Weights of a small GPT-style language model, trained from scratch on English Wikipedia.
Size: 26 layers, width 512, 8 heads of 64, MLP 1344 SwiGLU, vocabulary 8192, 89.4M parameters.
MLP neurons of a small language model. Each row is named by its layer, matrix (gate and up: input weights) and neuron, and shows model dimensions 373-468. Each number is 500 + 25 x the weight over its row's rms, rounded and kept within 0 to 999. Numbers have three digits each. A neuron's up and down rows have the sign that makes its largest values positive.
A block is one neuron, or neurons of one layer that tend to fire together. After each block is what it responds to, as a language model described it from the Wikipedia text at the highest values.

L18.gate556:508521518480491476471543524520515507501472485517499488529482508512536510449489514501549459484503487495532485491465506485477529497547461472518476514516508568514518528488491523509515482534487485536510480498525462524525513480456530479483518478497473497504492481488532512458487520500514467498
L18.up556:551498495498479485482502503500502500468456548566509532496475490469524481504506520500473502522551546457503481460448493458491501508523503506512527495488529493500535529478466496486520470492479472464518506497530487470517542490468490504490507527475541511520486476458528489500537491527512488535
L18.gate613:511485507488498462503509443526516485443502517482474533540516505466499523469562537518516463517527522460498512466440499460515522487524517459471480486466518470499470522475517485472478506557485473470498462463470503489533455518555499493500523472495504483501470452507504496505502494494567484521
L18.up613:549483538484482484488540472498464485483530482529466524534497489476500490494500487490493475489524494502487531486489474482520498477515505491541528537526515497498520514472501498485518520515464475535477498481498487503520459519561477478467463511523500516496487472466484507460525480463497518492
L18.gate848:476505483464492489509465483479474527512518536489513485481552485473507469549488492489471489512487487463480501486499517509512488552459495501544487549477513545496484505495475515521566498555501461525514478468485489565545515530491513534498491486522453523515534527497487461471526514464507512465
L18.up848:521515505451517510525523441491467524503533494488497498498492494542486456521483453495552498505452481496514476532492480503507516496542506454479513490456490477523537496446491485495526491479493478517505466484453456472477525520494468528509533502526521506479491516535486518503509496511469498491
L18.gate1263:448499544433432467512521485506444424477488497472524499513480499475526502494478507488480453474454530470493492482490459522511527487507523488479477490494463510531519565490509470508470460481495489511564523459530518478495496493503497514507549512500474470539509471524510509501477479525539474515
L18.up1263:529503502520500479490513513535480516492509533478505464487475531500471463478491518508478518575490484503447470480512514494513523481516506484486456490495552493488504520471528476466505433485512515497505474477529526507494466476514493532514548518494508490516511454499519490440501505467484476484
Responds to: Prepositions like at, by, in, on that open a new clause or time phrase after and, a comma or which (and at the time, by 1977); also paragraph-ending newlines.

L10.gate475:521516540483512484546498487503534495470503528489470471508479464529519539491483503495490500486487504502482488521516524457503489469497507495472511508510464483488507526513480509517493477507526538541492533464507533478479504511470499532475499496576510446552495519496452472491486536504471472510
L10.up475:477507515457495471480477492456501490484536501491499508496488516456482514480499494502517496476462536526516476551511471454550520483496473479494513519519515505513501531487487419546513516534529493497495488475498513511482501524520469521497513542547438449539498512540462448477481576504485471528
L10.gate643:484516486475478450521481444493509500535503525515537491538494528441501504534489444461518494477517482517454501474479508493560505471520435449548523448525495464506508537490511472540492558469514490497479458462469497474502519521460521460530491467491483490508446476474513505537501494533532505511
L10.up643:497494496509487469515459511520527551482484556506476506535479482480483537507494463482497550518483482498489508490481539514509563520487478527488505444462547505494488486466498508548513498466518517536456516489436486536492485521483509467520482448479520512537466487459473504512466463571553513523
L10.gate924:493501556473481506483484500475517502489518524512498526530517529496481532521528474510492475579465474464501472457482504514522478483504474493507502501501513478543491530518455524498488516514518499538498505500504518513502526489575484523548498484486473505486520500501462502489485502532491502505
L10.up924:489529502523505528526471541496503528537503528524516481555491468436480533544507437485468493505477485496499495467473514472516573500485519485512508457553520504496504483519471516508510509490476508512465511510508478524521496472520533552500519483538479517497490519511475503487472526519544488500
L10.gate1314:485536509472505437472522476504490493489511504458503542486518484459478510521473473477519460500518498484525490490468517497488531489497504432498505452474493484545513504477495478514507482447508525539504472546505493506501512496486508478462535438490495527515541477500517457457529540515530491504
L10.up1314:458499505541501475463489531511493525455506496503544510462491504499513500502489537505534511468511515498534504493521551539478516506530510489492515498504523499521495497465470462549542528536509503509487521503498519504503495489515498458475508483502505546515502520498489494486541537501462494529
Responds to: Closing equals signs (==, ===, ====) that end wiki section headings such as "Background", "Stage 1", or "Soundtrack", plus occasional mid-name word pieces.

L11.gate78:466526472496513502538513524510539518488503490524512471488505470476538478496515523498468524488456486498517497514464507527503500449501506525517504518490500481493494524519493485498525509501518512505519487469470504479537522516505457519530506479520501484478514504457500497492478501516483509479
L11.up78:482467490469514541500529513484511500496552482494518504469498495501528492504512513476493510510495498537517539512470508534551498513471519583512515480518501523513500530546543521517500478474515521444529502503512468525538449489509478455520465507539455448509485477492488501521496530520484493502
Responds to: Years that open a wiki table row right after a pipe, such as 1991 and 2022, plus inner fragments of longer words in prose, such as iv in trivia and n in remnants.

L10.gate140:534532507480508505502493528540449452509479476526483517507508490510508497478534466497478467490503528505523519486499512470485539504497519511510497474501494497496498514479453451489469500481496497493558505479534501452496541511464474478476506543492493506496540512485448538495497484509491513535
L10.up140:506466520483480532515511532547532498504479453503526520510560526499516498507506459492508522456492493530537527507527489447520479497521503487547478529505442518537508519521500500544472531479522486516502540457515482477521476508474472478473476475484477494505522432542492515509527515478479531524
L10.gate697:522462493501530521472498511479509468516467517533521456448463474442504544527474491514470452488519483482514505518511495475489457500541493469536508481497504473517469532545464490522498496514518475490502522504556490508489490496496489479483504529489472458497504483496517527485517494535526512507
L10.up697:526489522505516481518494468501505494485479500502517510483543500485501515492508486476466491485473522487493501481490471444493506474539513483495489475525502487472517522519513486524485434472533501523514538504511461535522500522483524520457495513531509458550505492486493556518476473500528566508
L10.gate975:491515561456471498449504503477443478456554494494478506428457498488492433543517478509500455475489514525489494520526507491517498517522493479477454490491518498513482499491480505448488490473466519528517486440489519451491487473479460511457533491514523500473500492474501511472539474490503494505
L10.up975:484502498533489512502522529479487548497478501469496539470529504517499536549476494538485538495482493522502465559520467459532487534468515524550490530515493502532484513481485506491467514556491521476502529556475521510509505463529497526472481473475494476526487530537492479498500465488462475482
L10.gate1154:501525527497538534513538474473508507526496481506558508514476486530506535496500514514513524490482535515465484500468448497524504522480472506515557492496455519514502469485504496456467499500519505499510520498505516520508491520513474516516495469430477478477496489503487433446498492521476510522
L10.up1154:474517515522491524503483503530503493482486466490506482481501492511505519567475521470435444490528487464525478494531513439506497539521503512480499538475493512490547459494504484436512491493522512525480546478501508522493506487494475524506442521465500495490516492542495468485509465497501510519
Responds to: Words such as this, that, both or which right after a sentence-initial preposition (On that day, In this book, During this); weaker on mid-word name fragments.

L10.gate28:467494466456519494546492453491518510516520455502500508495456469487510471474511523548502516509498522523517511485494517501502466525523463485459491494475461491549478522526480461497529485437503519497475532505485479469507538508481540493455535506470493472470490456467530476501510550525542491466
L10.up28:541494504501509477538523468469512539525533494490463542522470489477481474504540518507467505496524530501460500487535511514511523512515484464456509556485493515502474484481500507504464433440509501481488524496481497491514504484463536486462487461490490480510490464491548489508504489533498518476
L10.gate259:515497515493496509491499533509458526464471517519500484495534488472480514542538458472522565515450482460509488531437503518490496463469472484485483497503535488501479466526473488480482513566507504442496529477521515559555455479501485483515482487476543471520494516501515489499478504498494472507
L10.up259:471527528502463490525500499516490512508504508506529537459515487487506521532557510483482518514444519493491535531470526502534532453480500464492507492482508516556492511531531501508480516510529487432485506497516510517504452482494499514495487520546520457548510487532463503455519471504512465504
L10.gate679:447507493476477487526530467495478516522499486545498511463512453517510483501517485483452511500530511517492521480487493475492503502482503479508485506472478451493517496504472495549458468480540518478527487515518517448520487520474498496526530507500495501517490549480461512517529505477482492517
L10.up679:505469487465525476476499535462506515531505500500531531501461504516498518519555441508477472530476505511496461484508478482509489521463480516525454461504517492492468493565579506487404489523587477513556469533540512508519496514535517497522480534546477486547475492514512534489486511482506521475
L10.gate766:493494524448514486473490483503515505504530489518500515474483483511517514525515493511552493475470452534466491507524542494526488520537529515499532464461489500516475505502483495505488456501524507494447508522519464489481467538505434476520561481521458454494483488470470503474509530511493491469
L10.up766:469525460511524510480521495492468544520513530503519518497526504514545501449486466507536444472456517546532453491475506489521483487497509488478487523496498504493449516521484535510476493455522527487529534521526474441506496491500524502472497513570514484517501475538462501451495470543498486491
Responds to: Years opening a new row in a wiki table, such as 2010 or 1920 after a pipe; more weakly, sentence-initial words like there, During, Before.

L18.gate106:497494497502467474514485532493510447528537500517523498526488521467524511471511493489516517428468484497450511488471498521489528498513472495505510489520473500490522507501502499533478452509530508515507476473538461481502502521487520523505567450544506481481477550492488448513491502499534551470
L18.up106:541472500461519468483500505509514479505537492519557491527513526520544473492488511526500478523518513480490506518471525444533472546512524490490505560472496467529491486490433498491530501514463486463494486477524494525512487509449485468521526522475478501525449500482490516505503525534525540467
L18.gate462:458509569500482514472567485478495503491539514497522503478519508495470479479528496497514461512511543479525508482482515472510435504514503513486504491466529504504510525546505547505484486498484523507473525477480467531537472513480516544521514503496514448531526469512494477505464527530506532524
L18.up462:487509486469527510496510487517529515495498506468501526443495489499515498470482463506452544552551528519493500478501497485514507481490524491522512519505529499500491513484487467507513511508496519516535509533443481528521478509483505528540470510549499495510519500530516465541494522500519511487
L18.gate638:477501498461490512535506477508499517487559517514498496491488512481567507533506532443584485468488512533512533485500518513490467520513506466521537499450532461484500506502468495486472483526550478535547538556491488482552482461466533500521495474541502499477498546500509498496474465495493519464
L18.up638:512551527503507504526507472496555453551472489503504528449487525470512482535467513527508496503526490506448498478478503500471452513473507500529503541500496452527472478520528495470520535544515457488483479458511497490544530519529475484502498495528465518504494525499574517497505510479517484441
L18.gate1310:465530503475489480506492488450502515542480510513512446472486488525482521482499488538536513494500467490472530501479521508513501486537504505554493516500546483480495491487476466471503482511502477513480504515506479501528500474503485513536479481517559495495491519506519497510504495473532503465
L18.up1310:493525449508534527506511494508495528506492513527534509470522505550540441520489470488503509485515506513499554526521475500467574491512477488558479514475517551491472478517490500502492503456519505509488519522507502515537501480483543514490460502481528491506479481481534519432472505486512507526
Responds to: Year tokens opening a row in pipe tables or list lines, such as season, census or Olympics rows (| 1990, | 2016-17, - 1990:).

L18.gate211:517504559497459454512522446513443493553504466524489516549539494485471514484501541526502484508529455532503549494475520500481546519455460474473489477480459430471552523508460499492546509494507521512491491482492514498513528525463471493506521504545497543489534458474515502512481468501515471470
L18.up211:476522512513530527468480483516482509529479499451483538490463495502509479529488499488511535459459439497517512548515520467498487465505486518469510481527510505477520516546505496458509530498476483493495452500479496534486484520482538508471519500531479482489487508483465490546474513538494487504
L18.gate316:498500462496467519478467477472470561526487487502530524534509536492531476479465498442529493475496478497537496491491492486507494502475493465495522517467470472484520510554506500499493494481541464523526506514513513498456482506486518485490526425535485495520466518484474463502474457522474516506
L18.up316:482492488471474482510511490503475478479500465502526502529490479475474480462534531509495494543510491480469451490497518501522551500496451494503488483480483500506493479506513476528496524471489519511528446495543514496482487500516503512463525539526487524490470503524463512472500494507539497520
L18.gate714:536459463488523464455479471511494473485478513485410478486498547502509544497505503495466538508513523454466517521479515494480515483529497463499530473457544516503465518533463513499492526522522491509499515527516461532501503527502539480536507474512522528503559512533501477495478537450565489561
L18.up714:503503509500490472523484497521554441482475479509500491507520526496528503504467535495510489525502505493514466495498540458498525532475460490534510496490533481516484523552466501482503482442489447518526501488504474522476455529501515486504490459517477500513495456457509504480453507558463478548
L18.gate1235:460499518456473495510470492510501508498488503521510508497458513484517533475491488458524510474473501508468462518495497496454509546510493485486530467476498517515515502485507451536516507524485500514490498476476471561519510505481548473472518522514501509465508473504465493506493479497478565536
L18.up1235:524505496475509490476564450558490495500462468509496501469485541477487518471500495521472521515524479524490468554477475495541515515530531519517492495460518463500505476500464513505488536491509544535493529526515527500506540531449515501472466538514556531494464511525524498513503535526505496467
Responds to: Closing == or === markers ending wiki section titles such as History, Reception and Venues, plus blank line breaks just before new sections.